MLP neurons of a small language model. Each row is named by its layer, matrix (up: input weights; down: output weights) and neuron, and shows model dimensions 0-127. Each number is 128 + 24 x the weight over its row's rms, rounded and kept within 0 to 255. Numbers have three digits each.
Before each neuron's rows, "fires before" lists the tokens most often just after its 100 highest values on Wikipedia text that the model never trained on.

fires before: "\n", "-", "W"
L2.up334:082140141114124165084132113152148081138111113135150132100145129133133143208138102098125156108089110105128105111141116102134159158140100111137099150116136137126157155191123078099172113111135117155145156132120139098174121141097132113169128129123112137165180145149126155130116096143157146128131117136119135088079125119144141148056069112139167126145117093128105129143116127114147108135123
L2.down334:086123141156136117097161137116082098160134149130115119129140148120115141177134144175115124110142125116143120108140105145108116181124137128074131139132144141152110134092135171200136090088166153123117099130103141119152177179149096141133107121110090125154111131164104125144137146119140100113115118113130153092132109112129071097119125121115187115121092130102109170155120120146109140091123

fires before: " |", ":", "′"
L6.up221:083099180120160138136141099085148103131134108124095071129157136135111120104090132115125138124147093108168108179093080142138145137137111145139138128159157149146112094175125126134135121149120157120144109116100112103158117097111135121126131160137096139137124139102111118133152148180130122142106104122128123150147121106162145089110161133169149125115188122096137142127111142126084099104101
L6.down221:158155070122141155127140126138118156156155132128136176097125096123134143144114136149115123108123148121168133129128129124107140164143099099116101165150106117097149131074115119095088128136141145124106122163104097133156183102131156118099113133133110124128121187136108121046138192069149130121117152140110164118121117078121112130130112159069117129107131084139165128175120130148160110152153

fires before: "\n", " of"
L4.up248:120154124063135147130133112100147154101171169074113143168125118151144147124113129175145091103082141134143108083149111126134128138120125169154117106128136124105089144156114111122177200139183117145099113117121126125154103108138131099142117131139126152154117112128154090155144127098122150131120134155142177097132138110106127136177138141144131140158094142133095081103122100099100122103123
L4.down248:094151117126125158121150164106094119135144108141096089163113127152117091162128131148128141085146115114129076154140088127105103157113117120103117115141137113132120119138126131133150133158161117155081119156127121134150109084167115140120113147107174130144130111162134137137123172116143116129097147077121142105147148136145139125095153129112153149142080180160091129163086104149109180117126

fires before: " |", "N", "|"
L6.up604:095090087100113140141153110064128141138164126121153115121133092100099108104118131088076114090108092149131137149089147189130125143124124122134163102116146133150105153119144143120158151111121133118141175140126088157120171128115135105142121118109129106111103121093172145202117104133170148157136178096121117155139160155147144105115143135148141176104163102116132125114146134151110054121132
L6.down604:141140164137152119096089166158117115110093137119105136154126129158144121113102110160149122141119122101115139114191129116127129124190133125121128126102140148103169125152106116186107129118060128138096108163139133106152152091140131154121117148158130161115126132156141089091129126104125159123085110154148149090112110104117140129126124140167122090144102111122145152151161151168152134081116

fires before: " |", ".", ":", "\n"
L10.up624:148134154098137102108121143077143090108138091113148165149117142130179105073137124125156111145129110148170104135136136163164110137126108148083157125076113124119135117084149122161128131144102128132129106121141095113135158138099139113117157138100110117126161135146148133140088116108158139101110127132122131163152134105158140113137177131100149132130139132080136111165084171150118144100111
L10.down624:155110131122108147141136135115112139114078139151110119098106075103100123172155133091133122116118075154127098124158125118097086134103118084163151088178106182164133158138163113121169190113093136104113113114133143127135131113161142139097150124118115155084113088167182107146159131126102118137146114107143153133144134135112075133085159140114090114134142131108130149114140101139148115132110

fires before: "s", ",", " |"
L7.up280:119122128156137180125065117144156107156071125120118146121138124154149126123185116114135131146091161103109130114164149147156158145140095162147120111169132123139128131130144074137156102112160117140128124154155141118114116140109128125144134139164101139128112128108119131147119140130132128142128124159094162132103101108135110046163135114161115158151116115155099119154184130126116096147157
L7.down280:151111135085146113166154134104124145099161130116136090125112157142108112128109107166121111099152111131142118119155112117121101081121138110124116114130143142127121131134151166156098143112140126137123133155134166156148118075128084155139123150144100157152143156104156111144118113153092107135177129147124067127074171101197139124139128138099133146120140093125153134078093131127121146141079

fires before: ":", "):"
L10.up625:117149112120108155183094104131109116133143103143156152102118165129124110130154118137091107147079077127154126153099065138133151166129118138098093142113170138129095116102181113153117107151114161124141139162122117117159134110096084140123077138165126128115138127121149164103134118120171148091109144151097200135134123114119128112095148140083191131145127128134120099155120106151109125159118
L10.down625:125104131109109141192110138143157147144093124094113150118120179096113148093134137113111123148109108110144082143142150140106148106118112121125133109125130063147106150128164078130140127129170145137095109151101182095175150135150069159157113146141157088109095155089123098104161129146139120111146148141136169113096121170106126125124105069120103102132155134125129149130116139110123159159119

fires before: "\n", ":", ".", " of", " and"
L10.up193:137138172091127118114158108125162125088141138118106182115112134133140115109127101118165140118145117116105134108163108096162113135128127128129133151126131143164119116173164123146115117130178106170107187136163094107124137109110134112152101166140129104135118085071151119153191118090110143166132134120095142116100106106114147138122175089108165157140132143099136169126130179132142137126175
L10.down193:106125146152128123132149145075159123117112142142100169124163113143130164155091148130140153130145143083107126085147087093146119101097052151125125098138114166152107133105098124137096107170121135103112144145134146132123115131076131152154142110135138125106124137096144106169151144089139116130127137110128155135164178150115092148116138112101092134141124130131140105139139137102111140169151

fires before: "\n", " |", ":"
L6.up476:125076143127130134108131095110132181114143115102117126131138147153167161113164106150134168160065102112097114120162119132166135107119106158102121117154144134132125111146137129125142143126133160145094132151102146154121109096146090117137148130134104098149131103132122114181165112126127169143174160087100174148115100137141182139115138092082149147099129126141104084109140105089114141142100
L6.down476:145130111126137137115099115102131154134122125144149121143113140124146147133149109149141135137111125099113123119136101114170131000099146139142093114136142122115131119138146119150132131114143110141108126139138123142146112122099112152140128136138135112115119144128126110114160115136159140147126123114111123131103112143098103145130107126148124122125167112149154142129129144127090126134146

fires before: " |", ":", "AR", "OC"
L2.up533:134127202130137149144146120086162104137141092111144097103133095128054163108140122142142098151131130131145105158124089128137170122162121138100148111087101124136143137136101160150140106128123186153114136145100113115143082114082145080096127097102102149195147137135092129115128139158121140114129163159115162118112104107147101144120147119157163137140112119116132178121143108113144094136074
L2.down533:091112062122116108120102110156123151107126127148117147116083178119161101139111139076106164103130125095135169087147140139099085079112142115156127114150140123137136150113102104116109144116115087089150128121141129139143138123168128172157131174153142106096138113099141101126128127128116120147128101089138106172121135142113145137103101143092104109139131158162137111125121165160106161145153

fires before: "\n", " |", "==", ":"
L7.up82:078120098151131123124114108124129114112147113105138119102101106141119121156120140093131159162136072138065113138160121126150105162127130134078108105132140102119137139100125129150101128093163115135110110147145101098149108097129072153173146147183136124125142124195105136122093111145162181141181142150154125154108130110120120095151107110145142093162102114168127125132123157144095155128133
L7.down82:145126105111128132108163123156090117140098141129145140097194121154120148111178128147146118117138101096163118116147100134085169117132117119123105138111116126114122163153158160114178148136117137131109143181129126142091099145116109099098094138089147093120143148103122119144154150127139122122077137100090132101131120151139091153108132151128122130132127134096135121147153134132122111152139

fires before: "s"
L7.up141:123099140126121146074131090089127078124118149120128171104097159135151055113134114138138117135106116081116134120121161093133125158099121077185157129140116156084125123154165141161108152100119103137159145149169136116126137114116147141169109150140111126123188135056106101166147139124137122134147117162139168159101107126139147130126123107127124171127136130139107107122112157130119095179155
L7.down141:128099164114129109177173140173139102114151119131143121140106121137141127124145134104111116095125130136132137149129170161109124098147135152113120149129135109138116130156141098154107126103139160134164114154122162189136142117089132134159042119105141135141155150141131108108152103096090111118108118092118119150118084120119138122147131107120130169123154133092133125112123166146159113100103

fires before: "\n", ":", " in", "s", " |", "):"
L10.up410:116164107092173174112134124157156140093132112097170132140110115110138115099171122126113148135134107139129096115152103139120146135127136176107140154162116114127155105134140095136134119151123131163121149172140094155164119085096131088135151145121129106144132105114129150146157127083074145088135157087149164085106096099080099127058132126110125163129150125131120140185129176130149126130148
L10.down410:137130142115163134100151147086149096125145163082116143100121090105165131101146134122089128159105088137110195133150117128132170140099142109127156119099126100127184104127101127153149122176111113128116153130113123112143093127110091148112137118119184122127118120152184153125148123104113105100104112077158133123130127115091120138119129127120069126114153102092136140118125165123160128118113

fires before: " |", " the", "N", "ing"
L4.up297:124088140107139176122129116100113154156161114102126137153135120135132108191124142092101147152124072157132094139111112158139113185144096153124102137152147118158109112109153138109125114135169161185088126141116122102129139115113140139145099104133106105125119099139110122106130122164160154092106135101140127151174113110094160124148138172117096143107121129093114158152128131096124088113117
L4.down297:121154143165119102126144122163097103131115161099131152098151126148138131102133167145145116116136179131125126104147142167132116080125146127147147158121113141118149094125115132159149136125121135142108134132117099119161125103107118115107114107137132135111111155100140111171116095167142104123170150107124152102126121126149149161124087136185160108077050100111132159141109156144139129085109

fires before: "-", "|", "\n"
L9.up635:121118173111154132109135135140140144155122096121134145128134131188112162128121188133132115137114137065119055101128118145081126091079142159101144098142166108119140115142155100110141149148095147146130127146168081133143119101103101119145092120100149133140126151127152156142144138148127136146083147123158161161150147090119151130116166089096148130150133123178106112117146137114108114106160
L9.down635:123141101140129133118115106121105116102095153120081128104149113126116108116134114142124133129125152143122169141104181093135117142174108114125106146108114134158121131143112147118143129147169118109126101120135138111105119108135134153135115154170160136108113102134123135170095152173095107108155122117106067090160135135149128144145125140150122115118151076123136146131124121123108134168138

fires before: "==", " |", " ==", ":", " second"
L10.up2:131110151112164157125091099142132119100105103122118143151142056122111116161185110117117123069180104085136146122126072117103125155118120156132150126138148122146134100116151137144088147136087149127073114134140106133120150103128118166131136148145113189121116105122131133176169124130141137082137188130160175134112121114139142126125141137130133120111173151109171126115118112142099127140122
L10.down2:138108159145124125135073121122154138165131136188140144135171105147096106130162171129130155124118121160078077125132170148138129102110097127115106109149175149129082147123112150124153134133084129142142120132136129141077149133148162088108105125136140127097150138086172144155078096124139120091115125141141092128172101133116093152125165116137124136136121105113085135168157095132173147134142

fires before: " |", "s", "a", ":"
L10.up7:150124117130105128125119138139121098084129152090125128137138053129143119117153129109146152150149121130130119162121116125139076161109167124133123124140165135141103105134146168120118116135086142187108106092106083065150142102090138102149082127147157107103098123109109146149136134133149169136133159121177120134137130097116154193112121124127135149074150141096163159123128150105170113089110
L10.down7:106150131150085108126120108141134154106122138121133131145149095150116125159134173129121135160133136134169122104151125148117132121189162120109090125127133139135129086122105124120097128101142129143111063120090127117086125114100147147160135123106155165108176082106151141084153148114142125145123123102106109127128119146101107121148130074147168178093099115113163149111157122140110114179096

fires before: "|", "\n", "-"
L6.up67:141131133112151143124135107124101098147098107100108099153110164203138177108106114119113104153106128076114150124112139148112142119090128139121110110138125126137073111144158116122156165149163085132121146161144119183144104100135077123140136116133134110147095132117169146104104118110109137151115129121095144150134130104141151126146143080173166168114126089179076078070132138112134124122135
L6.down67:120109131119134155104112125111104076098095131160110127127132107150110131125088116096115129126124152106104168103123168132113146112116140128098135118108111135118125118209137110123163160133137105146109148087159123149122112121121108130121112158135183127123126149161122128129127141135131142123095130149130152112147136115146155110134148135151138157114127072168115115121116109131098173130119

fires before: "\n", " "
L10.up467:126124151125142150164075120148081135111110118085115154135125121170145144128158106147150143131126165159152122137131090126176097138139133131138133151129113167102115142128143101156144110149146121141094114119147173140097127146107171161175120098107062134095154130105139067103178133077125150132092150156125134137074092157092120122121135124118140146144112109117097138124120115116069155182138
L10.down467:159115129165153138225136149139134141133098128131131097072121129109119123148141161104146132136125155170113164114159161115163163063130147168118110107112101133151092113122138121150136112131091129130132113137120176129099138119148097115146127115169103110114101105125140118110082136143104117123183115133153098117151096158106114116131136111152141152136129100143114125109124121120124109157107

fires before: " |", ":", " 1"
L10.up552:114123109126114111122117138098102116097113118121109102078165113105090089111155120128171081153130072164167110145122139136138176153140108139177118129088118155144134126170129130137125137140115116154127140158097149137099151123113107116171122081113124138158181131091118113139137165107160165109130156130116159109130091099137152109164126167141087148086112121102093134125123146164117142152145
L10.down552:148129131144181171127134123189139168140134106120139145151116134093170196155106110114110155123126162113106135118114125150121081044114126116111147141123139112109116099118142110110134141094149132099138108112135101150142141109136120164089115152143100131094101123195114122132120125122115148129141115168154062145137117137119128167113109102118163117127138143112137123085161117136157123098132

fires before: " |", "\n", ","
L6.up2:118086142157143132099158103122165155117134127107108119144173167143084106104114099125159132132159100040162118120137139133123159137124113163125138123129132106144133123131101145132184119154133156138146101157051148108137123089129086103111110134115121102083107154128143102099107139134150127112137129133101111125089116138169140118125174069107148128123153153153109116168124127135111134145141
L6.down2:092117166129133135141134114107144158083157110121102080115179101109155165144124110147133122140115126152175116067168121134123124109166115122133133188111123094145157106146146166109135091100133155126129098178104096119138189156151122127139118144096135142121100106107145099149075139146156142171131151135100146098112093142117147091150127131114092120131136111086139182161118082121143146137144

fires before: ":", " |"
L10.up42:143118160090121129098114117105151153081140126108113130109132126142120120114097113103117147126143101155095079153161132114127131145111104175123139173146129102079117160119149101145122107095136161152145139120084129140151148118052108124130112130089148099159153111128162199108159146119159166097104166137154161133097104101097140140167132098101093140104132129142137166109102140140118145126107
L10.down42:072122112114108116144127100110179140124126142131150133084133095146100083094180133093109137153116102133098128144135121134097127178101157127139131141127125117181139114135080110119144125198158130149094116145117143157094139142086118135099123128085100127143127152131158115133153126104124128150142124118129076101164137125169124155126168109115116127108132151115114142101140103176169127159127

fires before: "s"
L7.up194:122097118096120145125124085135150110167106163111083101151141099132141074116139108165135135123156109082084146117122121118084152157101113165126138124143128157107147052157125112122160154154153079125129145138118176130138140137149116104166098104163121137084129116129109099146133123166107163100128114175111155156154081164120123165137098120132112159144150131127104113085134159122140080153128
L7.down194:161138128157151135070100134124136147164148118136154119117094112135140095112117110124123111141113117138131112151161140163104138204114138127120095139118094127161125123132114124127141138131126099119155113087101112168102093133108117132100144143104155104143137087117118117117106117136101118127146119136113103129103139136144154162159125176090127155139116069104137128086131157157114126136111

fires before: "|", "|---|---|", "|---|", "\n", "|---|---|---|"
L10.up45:142147106142193131120119124133106116118102150122140106193082101108130109177150126071109139085126118090111117100124174146161126131080155113181157132133110145119150106149142091139127149108159073158113160103152165127135150127136141119122139127150138124167116153117146135128154128128127151120150143135112141160135142092102164143118121095156146119101125087175106128120124065119132120154146
L10.down45:118140084095119148129125123124120148120063106146101136135143126121104135133131112072094133142129100127092124101141121112138154117145094122112140123113113143101157183182066146135142133136113147099088157148156107094147141120146108126160128095117166187116157160175137105138146186127123119119104126116108130120170110133115126127137136166166117130123093114100169158187164156114072133131126

fires before: "==", " and", ":", " |"
L10.up344:117140117092149157094112086103121125090107125143149149158139122111109075146182059140108124098126103113063117116125088145109156161123096120146132143137105141182143107147165141131139126132105100153106110111120117129136156110107126117119200110124119153086137119118129149172171107141127141093158147159149136151140118114126113123111135102130108124150104161127108118190130170133158149135115
L10.down344:111075141193108101106101112134106116136099097160123126137156118123134137107104153127118145132118088141081120153127162165151159104112186128144143130101164148132066112117133110129171151145122148133155120107111134165106119159096129121086156088077178134127135118113150126129148089110175119137118143121124131152121080148101130133139130134178075112128155073093152130162128118127132163124148

fires before: " |", ".", "s"
L9.up149:122086124138145147101123104098173158109127128118102144104130139167165122089133129134142154167114110107143110125120127109148144108178089105130135122115103112082182132130120158163148153128127130151113126180117120147097110127146139127141136146120100090153157137166097078119150109134121161179152170074161129118173105111139157107124176124122149151119092161140102112138121102162113120096127
L9.down149:137122138120094149161141112142134130144140117174125115151099094114136110111133123130134147136124117129138088145137134116139119049088137164118089115151136129143085097111123101148133143131109158092136143111123122141184127117117103151166092092116156117136126115079098174161085165114128101091122102125118118107080128143095122162105127140148133099135157134146163155145139131114120145160121

fires before: " |", ";", " in", ".", ":"
L2.up429:061122106142133141086125082125136125119147129098160098117106120109132122121144114125140135153151110125129120125139098141097184130122098133138121126133134156112125132137130133146153130123159180168059139142087146128163138099131097125155156151102141114134157174106121075153135163104122159106160136145110122122110121152142123163092120102134099141194151142107149127100093104135121140091158
L2.down429:123121167129147151132181120107094183073123127123071127115168154109159101143136146136189125123164093108131118132139208142111171160122117138140134149127104152122110114121128172114151140107122153123135083139118104150117127165159096110152100099097127142120159172126128107125141119133096100144162142114084156086124082125095123138121129139138098106131116069125126123137122094121109119144109

fires before: "\n", " a", " of", " an", ","
L6.up107:087094113114099161118134114114178133112150147119161105093132077112131153126147084121157139155151124101137136098133102106122133141137100139149116099168190111116125119165132106112185136132127140141126153093104178156154108133150130082122146112120107100110087134127109133176152122108105143104105126161095172117104110134117121119124144146100158138158160137200123116106148067111129107136181
L6.down107:150156147187165104105155153120104112129117139149114133159105115177125075113151114168113117136127092128159091153149121130126121163094126084130161115083095125146149107087131154142103145135149099113116099172123142107106127138091105152132139122127128144176144182126144088098130108116155150135163115078140132160131127132143146125122126081109110113146111143068120125154113130138109158138088

fires before: " |", ",", "\n", " 0"
L4.up177:098100143117163129138124124115159113151136134114092096151141131148120144158143128147149103142148087126160106162107120121115133139129120144160150112118103119165111089136113130117152127122162176143134120155103122106165179078112069105110104127112127124089151132133094081106124116126142166079138116122110117141164107138165171129124183099136132118161137138129079176111132140114106103074129
L4.down177:112151142108136109099149122104131128125153127147153129103179113136102155139111125132173107122109134151173150081145068158127138134106127126155118172131127092151090113127124170112114141144172154080131117144110147079112158129142131103149120130097111147157097131106113096115104130128103130122144125144119124100140123153152110114120123123133110115079169140090163146159132099139124126132127

fires before: ":", "ed", " de", " status", " of"
L10.up635:114122152070147154103098157130139133109087114117138160085157171150139129111168148121101116154101092133117073159156103168138140120143158120125064086116138124144096110166113109164141124162138115133178126155156106134141131118106129055119110156180116152141125121131120144133154112143111148135071120160143156126125087144109143165120137115098156126125118147139122138128137151122099143122102
L10.down635:103126164112135158042165181109144143119092116122125166113140124150114129128129143126113154134112106093111128155169123132098115150112141127113134101119113097105158137119104148152135107126098132131084138188154137120143132116120152141110173103122104113125160134125176114155148157106153132097173133143123116142140165156119122130118093125061064108130115162125143129106194102140127125136130

fires before: "s", "|"
L7.up451:140138144105109131063098100155126123132122107118148090149133132132090107160143129115145103119149098064148106097115136129110133152082122104138107130114149166114127079149185105105167164163136135140141145158148121137146120127088150102188152097132111147124081115089120090166135113170137177096090105115129149139142154136111149093167139105107143094137153115138116101150110159146118146128100
L7.down451:147122125146126130081105135134143165128119125124121126192102086130127083114164119128101129139095153145113126146144161115130136178157121156106136094123152122153132129155091144128138138116117113151121123098105130103088153163101123111086146134141117141135124133191149113111148111132133140125128086145141046150160082100108114133104110164161165135097109085120117146101138158090122129135151

fires before: "\n", "N", "W", "E", ";", " –"
L6.up233:088136135162102104132133100138104102136136137088154166128150110108152158152130124146134105139081108122111089116135148162125103137115149144098121128063109152105126159139164141138137129153154148161110170140136122124166152129077121075162103115080116106160121087189133136161149148126128152163134132109118134148096127113097139118126126138136138162158160113144109147107115128112101131118135
L6.down233:151149116142105155112112154126130107145183141110162119067100136114128190133102142159126142161124101147130114124132093154092147124082123159119113080141090118105158113151086152157164132125155121100149127138123098122123114100154119115125139078139114150144129156070144110144159125122102104109135122123117112150141140136167082110177160124144114140137099159117068131129165119120123129145131

fires before: "s", "t"
L10.up63:152088117103105136114106137103163137112142140122112125175134090106091122107149097133129128107168122119129104127147109165151139163101133178149095150165140135115100080106161092146087159148098152158158126151095119083111114168142141127124138061148160115109091096143097114164111139134131164102097118129149191139117106125135121154155112146109119163136147140113138118144187126110148088096140
L10.down63:135140104164134116108154134174122101137155092138135122151160085122144178125109137165134133117138145155153105115098161138115122093099101095118129104095061090095125144129132143112144149132127139148060138110160140146094109150122145100148085184151153085099152119136137093153146124178123132089113117095149110118106107150129192137137139140151159117105135128109089127090151125116125125109143

fires before: ":", " |"
L10.up558:138116181097137166123083135154133151111143103102114130113176185164125093099116121041098090136112115172106122147123079123158144149102149114112106143113137106137092160143146123139124140150152120129119134142082129110161111125085111119112129097161124124140114162111125142114093109125138147156132147183143150122134115089135129137135133109120138108124137154150121114147143159117147075142128
L10.down558:113127126137107123101145131121105098136105142101158129131125123133155132108082128125110127122144101079105088113161120110160142060152171150134085107121097145163098131140153102126170122137135118161112153107133138141094158132116118127117097139109171084116141138084150148135105106162148113109134170138120129077146150126136137135103079134112123124064136139138144154082152127093135183148147

fires before: " |", ",", " km", "."
L2.up567:112122140156142139122121121133141150159150118088097101145172174141136135150100108125142113158145121094112100108190109144112158132120090125101150162143132129162173117118107163131134141116161136168106052166115089127116173100161097116136094126103066111126125133105115080120118156109136164119154124092120134117102124146127138125128176140120119130106106126133092115140108116138096152118157
L2.down567:115141126114144145114117133127151125104120110123058117126163165121147101136098112129126120135165140105135110091160132159085141145086128115131130151149157091171179091137109134130158132117100127180156096147086121123093132094130100116137102136070116114130159167093129114121110131102129121154130126085101128070126126146125166112151187180129085094110143139107159158149116140139127130139144

fires before: "\n", "-", "|"
L10.up404:114155103081140147120106152128118091115163123143084106132132168110140138108128113163112136138133140134110109091173151131111134144136118130124136136153152107127149129159128060107135109124161124126119140156154139162128109135139093133151122113144122123175148127109133101145177178055152130114098142141102132133129115158079134148136132090073111139183121104142116127171116068137116152148171
L10.down404:110131160154168140133159144105106154097156117140139109111100092121126103088118094103109128129089136173135148103113104092126162122183127122123154176140094155120102143153124139147117120154130137090110144132099097092107144127118127177123109135083143141085159146136115147147144125112108117165150155076121146114137169100151126138179124124135142134095176110142123111181110082147112119088118

fires before: " |"
L6.up278:105110152122123124086087111131152139143116118144110090085157132111164095133111127073147145157160085096179089125100151132141133155094126125131126118157123112136125073115137126106165135175145140139161143144116117106132118126141088118117118112110146125114148146114097144116105152098149171127110149097099125117126169127140153116124159141096155104159164126154078114177111127093121145108120
L6.down278:092124151124148148113140117114116165113124143093121095131147117134094168138127144187169141127140128117084127139162114086116117057126126129117123128108111119119127108168147157141117110106156154080090095144129139149106153151107149120103124154140089170177092144136128115164111111177105116121136119145126124116113125125141153122097142134135065139157122167101137170123118089116131127145124

fires before: ":", " |", " was", " is", "="
L10.up154:112141107088111140121126092110093147108098133088140114121128094118150083102144155126103156155136094109122112179114082131158141126130167125122115174187143104100104114135144125104128140128100119130101135129125132121157116119131115141146118150128140120106163144131095131096158099148144156068105137144111160149145127156142188166157165164129123128099150103122122123172128075137125132129127
L10.down154:137095155148121121081142167149113152096138118116101167096100134130101136103150100095137116175138137155144107137128119147086129072125131123085118145093101102177126106143083113123105137116118160135119146100120144129158128139118138100115128153083148137137154108131146132118172136096131134128152114149112132106139127066127104105155125123098090120099123157102131144163114166116151133161117

fires before: "\n", ":", " it", " is"
L10.up451:129111087083129138142125153131086134144117130106088129164137083132106114096154166110117110113134089137131097184126104098134138142116100157134109128124162134102126123137135108141116099123170166137088107136126131141178094099108095125151130161153164121163107115062135144140137161119102135123121077102129172142116103132151116130132134113130146144108159138153157143125097158091163194157095
L10.down451:108141146138149117140111148087152152124143103069169167117116112106128171135157101105137137104088131117147141127110080098138133081122110091105132131133133118116114098152132116186113110108111131126108119161123183121127118111116137131113127135146153116139164137083087128101123144098150153115168131139117136121101103123122126113133146120118139138183158136150125102112108149107143112159123

fires before: "\n", "ing"
L4.up282:120106112090161149111100139145133081128147067115081092137168138087166146121161106142142154118161142118137118115096132153131090156107144133098141123172108171114108123151147163128129151133186119185143107128124137117169166125149181128095133105130130098131085129176122119128096173112144159147092172123119138151136076114097121113104130136120127138138169136099098102141157145119119128130139
L4.down282:144158186176123111157144120107116194128121204127189146103105137157114127160088156103113117122109120120120126120176121102120165103150111094140115127075145093136117144110097116127127110111076128090108142130143121123091112129097087124132124140145127155137185126104127132126175079130117112109150089153120125121117151138149121131149117133124120110123093137147150162118088115141129123150126

fires before: " |"
L4.up609:119095119112107133124191122118131172108160128140119128114150146148097100173109135146111139168099101148121131147122138110106126108139097178105091093142115172169100107122140125125145134108133170146109173149109118129133138095142099166130083120111140141066174099106140135134171103167135117150123151120128156136108119115119153124158141117113102119111153142094122158141131107137159071119153
L4.down609:134119107128125136111088117137117079185105140101141124142150109122145158118138127144124117088140138117150107116129100142138123157122127138128176111094156132114171100140144127137142131161120104143156115129116109113166130101104146139117143090116100099140124122127148134073092116143147156122126127147165127114156123116106135133081120140156155114138121143164106130102151135122117168097107

fires before: "\n", " of", ",", "."
L6.up300:098148155130112161106096122099081116168100100116126113139136122156097099136158110110194124131139136092118075109159065123126108122090123148103083154076126161124140129126123125187153118126121134135066134157127127201126094115131113117137133133147116133172147123145132129121170148128075151135103136080138165157124121142120162137134148098120155143122122121146081142129133114115103110168119
L6.down300:142100119093140136159146135090108125128149114134083126113133112108134119124125151105101147121109118140127163139146129123148132121131094112093106130121088102146128110118125103126134132138169153141076108143137119119126103119165144111159189104159134130167134123167124119106143147152144151138171128112171087099130152118103103152122101135112174139171149187143105156139075112087100116147095

fires before: " |"
L10.up358:113118125122130169161098067127141152131119110107122103087141102149130141147149135138103111157101088124130101123088116123133140130084136124124101081094149142162115129126108114137150178123132138156087159165118080135122136117133100115100146145103141132094143128112126118119114043112143167073150172113109148152142148094158155153164116134154152099113127143119140140145166118135160071117131
L10.down358:156142090138151108116137136128095101144123137125125154108153128106113137067132120120152162085161157102169109142140146145159147065125081162164155128103140134096102120109115127171116137147076114092168110112144156116156129165099117129128104122133127097089125137101145133152147112143132123163120109178157149110138105125136083111084149117128131108089141121122143113112116146125122153136145

fires before: " |", ";", "\n"
L10.up308:116143119112111109173089131104145149148109140120136099120133062153160083122136161118142113155144110129117091106142128156128116110090152127116165142136131130105149121144111121163097123155169161141054133140144121072144165139081103118121118117111141110160126077115140111159137146109118122154129195091112133206118146127119132118119134149099144136131157111096157136152145144147102132155094
L10.down308:122109121119167126255134103125149134114139140106154131105130139133137102143157118118151140145119118144140101118137112168155142063146149145121108136114108109141164121110131142127128132131141116143120133129087144116107138126089125108113115156109124129132131139098096144145119101137133111124144152108091090118169128140127141161170142138146111108112121125115101154102131111111147119148116

fires before: "N", "W", "E", "S"
L2.up238:098132191084102136092116133159102103110132139131107109148146122115109167165078108146134130129139143118114122133160146147149117145088092112130098141138136147125063146148160119155107110126190151143108156168137134127135120144175126118167152115076130090154145121134089140113126110117152170139087150150133130147111106163128156135133187093103180122142118140116112132118132146095108149131058
L2.down238:132170155124080095095131149136088099114146137149110107125168111090108157130083116139128121123141148101134127134166129114140139139114098138115120126146150128140126159129142123141121112144157162144142159174134102123115117128168148119144138105053121120123128127115148142112145128127155116107103095109127104183100122137125130155120153127092171114125086198097157156152148132138095135143083